Weights of a small GPT-style language model, trained from scratch on English Wikipedia: biases.
MLP neurons of a small language model. Each row is named by its layer, matrix (up: input weights) and neuron, and shows model dimensions 16-143. Each number is 128 + 24 x the weight over its row's rms, rounded and kept within 0 to 255. Numbers have three digits each.
After each neuron's rows, "fires after" lists the tokens most often just before its 100 highest values on Wikipedia text that the model never trained on. A number after a token or word is its count.

L3.up407:088096106113135154122162106131121109157168099124116126109103126139133159132171141099130152137117143133114143131121171100107141159097123118116131153146162116105137104100153132145140108124083099176149109160159139100153147156114184085107103133123137165131136085137145116147144123103102147112105157138166148159138207122125108125101082125109128130098146106162095160132106101128101147134141
fires after: " S" 14, " s" 14, "ur" 8, "c" 7, " N" 6, "p" 5

L7.up341:125116158130135122132103170130162093109140119077109150098150126100140164137140139129166141158148084130149116095135155157073100124098088196153140145153135090134090122133114140100144106134098184133146102122112147097125121136101093121147151114124088123150144146114141131121144114125122087135126128102151154149134115125183125093140137128147128144182107187156162116117145139100073126145116
fires after: "b" 25, "a" 13, " with" 8, "u" 7, " d" 6, "m" 5

L3.up650:138127080141087131116139149145158126152131132107149117126136162107130135088145159127153114110168088084129113145136134123216091120125117126105159168097095077116110090147151089120125101148137096135122124144131102129103082093153109124114104164104111093133128143114137130128100139133144106095119108081125166161139121136170085153116127103146151132161118117133143129134099129092114131133137
fires after: "i" 23, "al" 23, "an" 11, "k" 6, "ill" 6, "ar" 5

L3.up69:094120125130092139120109102123119110151138099120153149084113139095148125150113144130155162114114092143114127155113115097153118127113107140109154154163139135111114138129135128134146158155101181129116096128146142099091141157095154148173132160142168112150105145168150129116103154114157122147093130128149140115123171150069186127105104080130118088094184127109129101148116115117118141119150
fires after: "art" 32, " t" 11, "-" 7, " P" 5, "p" 5, " T" 5

L8.up436:143111132143132171071111124131136092148153148111128093129151148121112159103116136136124100115089151098099107144167129149150087103105075154100110127132138135131198133112150095156112114136145126149118155114100093111128129142150118117108112132138147086092131147123108158130141202138116129117134096150104147093114133133144133198121121126137127099134094141115155114141073130116111125133103
fires after: " |" 20, "i" 12, "al" 9, "in" 8, "ay" 5, "an" 5

L7.up395:124196096099104131129154129125098143184182120135136101131126150142153184140141151136083143130128101103124150057142137163116121130092117155150169143134145119092131125129132117147136125097111130112138151099125135142086106142111150143106123113120104138104077157127141155141115050101130100103145136105121117131107141140126142138090145097147133109112143142134125114168126123118136095109088
fires after: " m" 22, " T" 13, " t" 10, "t" 9, " M" 8, " f" 7

L8.up292:133158134112135084112146149141122132086137145136144121113146096100108146125139147130113100133131130088134149157172083111169135118103130168145128129162125081160119124108157098120141085075129105123164137096132126139114083109135123143134110154097151142142108145148107065128082132116108136145163084079175122128142132116156174127180137103187121087167098134138099109143126104149126147138120
fires after: "em" 14, " a" 13, "2" 6, "h" 6, " m" 6, " th" 5

L3.up628:137118106109124112107153079142138130121128100122089130149142143121138110107105120141117141137077144103105150136121132144112159121101152142120155118111096098144111096118126114100147126176149101145173128097161159157144117135123132087107130140113126157130127111151158127202108091102112094146128211129147095124163115146134102127124175129109146133124143156149111140205120087137097108109129
fires after: "-" 34, " \"" 20, "/" 9, "[" 9, "." 9, " (" 6

L8.up302:156095091119122106151150154172117116115115159120098133101127069135130121135160130129109139129157095110170158113133118130128126129133127164151065152164133089124113041150124106088068141106133132092099122092091111139129111124165131120117108122095126167145145147127156124129072115126111096154097126116125169164125131144118142098130119094114112121137083134106135145136177136161113167167129
fires after: "a" 24, " M" 16, "on" 7, "u" 7, "em" 6, "ou" 6

L3.up275:152143120166112151123171106129104152133098127106163114118115124123114122125148129139116115153151099152150124193166142126132140111143124159111113134133151088130141146136152124106106124150159119089103108102120144175127148148108072129139122117158139119130177133113135157150115081140123114123116165135109116141145073113151124110147145117149152143144121080156144108068145153086110115162120
fires after: "al" 15, "i" 13, "b" 8, "ical" 5, "g" 5, "m" 5

L8.up567:114069145108131137180152148150139145108121123136142138112102122106176123112106122102106122143126128119129092130114117108119127121106148132088116156156123115121104103137111093062074098063083156147164127114148085163112121143113104141131120152124141141129139060167082161130135146131139096172098096126136182140087143158142127079147120156132136122139131151119121123173108139138093133147106
fires after: "i" 17, "ag" 7, "u" 7, "at" 7, "h" 7, "w" 6

L3.up696:182092101099123135119151134138186121121180141084127129114111091131155108107104128108121130109176114087151157093160139119136073145124121133119118092151112118106146128108136137099116137150125119137073178123153143182110157087148114122105121107111170101104130130110135164145111124146135144132123131146130117084109102160162170141130118152141136138146130101103114124153066148128121100148137
fires after: "g" 17, "i" 13, "u" 10, "al" 9, "q" 6

L3.up481:133126085133072125142135113153139129142153138138091083168106154137123132074121132189099165169126126121088158139114142162118146135098127119118142135132153128100067124131141129140187107142141083133134082117088129125115106143117096117112140151104127199136130132117097102108084141177098124128102117104200122133146135104124149157112145151107183146103130118150115139156102146102142123095099
fires after: " wh" 39, "h" 14, "e" 11, " th" 11, "ou" 10

L2.up396:119152112085176187161095117118132160088112116125092094143150138123084091129147132163143105108073141098156110181142102139137104152122160131162171131118179141114111136104125137137100127131123138176133122143212131141106128111122159128102138147131137167121137116116156116140097082132112107112144157110132104121180161121166112112114157169129133174104124118129126102142112094123132149185129
fires after: " (" 34, " " 25, " \"" 6, " l" 4

L3.up505:119126148141131153078140125130108128127153130123126137113116143116124128152118144125155103122104150129132119147130126130137095133131090113118165150114132121121139127126139117139144116119162096132127126103112095150095123087091063152128172152115152116142107151131126159137195184115085096117121118140110164106088115159118119112161106141156147148097131109108097113119116134165193118144118
fires after: "ic" 38, "i" 14, " the" 14, "al" 9

L2.up228:139111115118108137167145131155101151117120144152135137144058105130164097118112115084159112128145161092117111127144144140134150134117109135169117142082074107138105110153173145125092121121145133117069133116125124155096124093102128130162128116131182135120121157109087072114083182129132171130099163147116136116124116136118181101117103127159140110176131124151106129132158156130153134113141
fires after: " M" 27, "b" 10, "g" 8, " al" 7, "l" 6, "u" 5

L7.up54:131124165130133147110107133131150137197122106077133143165113141109144176121142139139164116147136166081093089097123096164128116151135158132166171159110131137107107165116162137131125103146130145114139103132130085125149101142135086154146080133158118114146104111108188144136090105085113143083105126125149138088117158135096151176118099130122050129121146080149095124099131149142114105125124
fires after: "f" 27, " w" 21, " f" 11, "w" 4, " F" 4

L3.up714:110179126137149116163140121176119107143128092137113119122133110122117152085070118141126070115151123154075120114088126172122125121128134128162123105113121143148141110049101135149085138156121082133137165128157154124140118112116161132107135105133120130116077146132100152152085115125152103138150118139150136111147112140134147140090107115135151081116118099136132135154107094141129182164101
fires after: "\n\n" 20, " n" 14, "===" 10, "-" 8, " |" 7, "e" 5

L7.up581:122160116101167119142133129155129155129098136171123155114143116133104146145141121092144087138111097113129120177108097119125110138150146087139143114159160122127142099072108140150121097119144086139149131165124150125134091070124104111143164112156150132133115163097157145174131177118152163122111121127111134132115116170091107123097094125108082164149094105132098110153148116119143141142114
fires after: " al" 31, "e" 19, "u" 12, "ro" 11, " Al" 6, " n" 6

L7.up42:149127125108137092123124126190104113116184125114180114131133104127115138128141114082130148123096095069157129112147098172165140154109124162144092125174161118138121148152138125095121177088200126113137096110122087146127083102164148116102161113113148133107149135116159104128112146124122108152144129111141151126133114122163142137170139132120134142077131091126123157131117121113118123165129
fires after: " " 26, "o" 13, "u" 13, "-" 12, "a" 7

L7.up720:116103097147114127108131163117105115111112175124148114140092092143119096106118097111134128113129101088137113157142141097107110143170115143145099140126134125124123129160136155135140160132086137124098108116155143172101109150156048080125142180154127142113125134109103124138100119160138138147138141158127099125136061153095134114158144125143086127109078078130135124140159175109122125135136
fires after: "l" 12, "ol" 11, "h" 9, " H" 8, "b" 7, "i" 7

L3.up351:115124076096140144133150167138140134178185151127160102148159153046143101124144104137157165123119140102104140132137113145156137118124120156119143119129100124088124137089180131150163110117143124101121109110099088139112081099124125135093125141140111113149156121112093128114117143120119125098149145094168146162113131160148122148139124115141171157144077149167130123109133122120142094134168
fires after: "el" 23, "i" 12, "ct" 11, "an" 8, "k" 8, "u" 5

L8.up229:155117145103102150099114139110144142117133128141099126161100160117118150119157144149138148111125121144154129164118108156094087108138157125137116163125109075085164117163079127132152111149152125171056135151153100106160152151125115110100126080129134123119113067131161080130128167119126107165116120141178119109130106127152142125164167149199125136088113141116130142125142116129119092135103
fires after: " to" 29, "–" 17, " r" 8, "20" 6, "v" 6, " in" 6

L3.up0:127124089162172192096124122141171125131160145133147146096119137104083143152150150094163162109101137128114141153146138161117120085120148177153085101137136119074139096117141114121084141125147143140073078131162142118154146113138139096131167112143161149125134102123108116152101133101118120111088089114133152122089154113123094133129136117115108168168144116131101102154149098152122161112114
fires after: " s" 17, "s" 13, "g" 12, " S" 10, "p" 9, " sp" 7

L3.up214:137153074130100108125121148107135109134102136159148093148116134124113133126163124156103108112159155133119129175126184147151124129173154110120086128170138138117169118104115119109113092178083129076104087138092109143130107158142149124157138100148150155118104129102098138105113107125170101147109119146136090142141115105144119128157129086130160123092160173119114148102102122128175073131191
fires after: "\n\n" 23, " st" 11, " St" 9, " l" 9, " c" 8, " h" 6

L3.up300:149151139152142148145095173116155144156098150148097101150124176117108117138132110129101137122196112109095117108116090102120151107131160126141094098113093164111095107131109140132133118143151101128073105123125145119101126120172135133092134115117149115152122129113144112092122057111136132134164117112153084120142162177117126143145120170126160124132157144112132109140133105111137095145160
fires after: " t" 15, "20" 12, "3" 11, "2" 10, "-" 8, "0" 7

L7.up376:142205129116121158122149131101091109125100149134093140104122132145168097078133166109125146139102173082121134104134130148133146130124154127107160166097114104112136078131172158133146129152157132103143105124111113133054129151154137160108116121158098154106133172141162126187102106095138151161158119116171126109124133118125137147072173169149138162099112105113107098169104148155141149114124
fires after: " P" 23, " G" 20, " T" 11, " E" 7, " t" 6, " M" 6

L2.up608:133128127162077128137163152148122128127130115131114113126124130120108142093120140127126143172116180103119136156136151095123112139157114162137131174132127070158098080109118113104145092180168104130150079115110083130091097112102113144116151131094147128095120137128081110100108109142110111080113123132124118131090092123136177142124130137149115159199147132143182090183110090134131108141144
fires after: " wh" 33, " the" 17, " h" 12, " th" 9, " to" 5, "h" 5

L2.up511:116102102108141133147145141166122159157117135101076133151125141127119113144157123138136131111169121121133114116182070178156107102097129133116125158122153130139133134113095062144148146122132122153099137111171121157155147133142097136113123131116140075146162138117121177095117149159139168092120138123139064129136182124157097090138125097139156138097084145135140095131107131108149153135133
fires after: "h" 19, " th" 16, "al" 8, " T" 7, "e" 7, "\n" 4

L3.up737:113116109111102108122121137166084178153168115118125204109089107129131119157096178138112117144103130166140126088132112127111126130094129114119107139122153137155148147134192120116141154077112161131082164127125108126154145118108082131142100135125126083131114144119129148134104137146159163122118081123129088087162132143136151136082089093118111137147167169122177118103111126076126140139146
fires after: "art" 37, " A" 23, " P" 6, " M" 4

L2.up363:164136128118135130098145114147170120106089149145093124120155155111121149128132115126068139165163125131135151132119101119094172135174151115075127128105113110135120074177083150123113152201127093093114142089161143101134175138114122133106110132130137173113115162164138116128115102093159119164154154116142139114168151146161119159099139104091127106151119120110132146122123129126127131157138
fires after: "–" 17, "0" 16, "-" 8, "all" 7, "st" 7

L8.up163:083164114116119112125133149131103158160141117140124127116140115153135125158177091109110129143118152102119128130118128155122101112083116152118121128128151153153070086161155100126145158137118123076127131112111092136074125142129126157112084104140073132127151110138103143164125087126109109122188099125147099163118115130112129119138125064159127127141194115083096109145107156172131130161149
fires after: " E" 36, " m" 7, " M" 7, "le" 7, "l" 6, "1" 6

L3.up102:126072119138162128114137124130187152150073124124155148144145194100139095149139136106154100148150118107113143137157139129163098149124104132117133109122112125185101146084162130164094099109180141109079106140134136081163173139165167110129138108103103123107118080118162132123116132077119127141098135129134143099114146102131096130101157145104123161167165121146100154146119171124138126146114
fires after: "s" 26, "k" 17, "p" 8, "b" 6, "d" 6, "c" 6

L2.up189:159143142093137144127145116138125091085088146098130084161103148118146133086110118139119140136108149110118131168098123133192100119132113134171081139131153157106145129064144129147113138171118115093130087143173128129131130125153120109086112120153139163099108129124152113144089146156116118082151124103178108107179092134142129148161123138138143136063128097134104154106107088134155130145129
fires after: " n" 25, " " 20, " c" 8, " l" 7, " (" 6, "un" 4

L7.up279:147137157157146143153185166092110120122139108142133136171121171123120151121115148129154125170116130125093100158133094157142093133119109112124092128158152071137170150131124141113141178114109079098140120101118082077123167144142132066130080132125139153101091127135121092136094163144119118146116118154121152121131130080174127116145140123139163131123124130142095146119146080155103133152129
fires after: " re" 36, "v" 8, " r" 6

L2.up765:136098133128141151152118128126150092109107091172163158141122136162137116089073125095161111128135162123111085086109107078121118125104126145099140122112114133120147127137106123111075108091127112148170111143131132152127106099107138125139115141196142089106109120131159087096110165119166157136135169122161140149144095122132159106132115186120136120135115084112162108112119109113066142109103
fires after: "u" 20, " K" 11, "a" 10, "k" 10, "i" 9, " |" 7

L2.up541:091166092106146154109117130131159134107084122086131146142128118114166111187140164128089175120124160177133156160116134150135129123140117128137131122114127127133172116160159094145108155151144144126115132120107138100131134156131123094112100135114141123090100135133102120133077161120110093162054108118134123121124124107148086158131135115159102102173105140131148119135122100145128156107165
fires after: " s" 21, " p" 19, " S" 13, " P" 10, "ep" 7, "l" 6

L3.up119:092107119122095163147157140121136100132112194097136140188111140115068163125133148119136195162143078123123154095119098127144127078122111145117158116135123096152100106153091096135109111152160152133112082086161150118105144132129116130153142135123127121161118148116144132131134129116162146086148176122143108148141150117121098069200149135104135125126125132127080082165128147112133171132130
fires after: " e" 44, "e" 23, "y" 5, " E" 5, "h" 4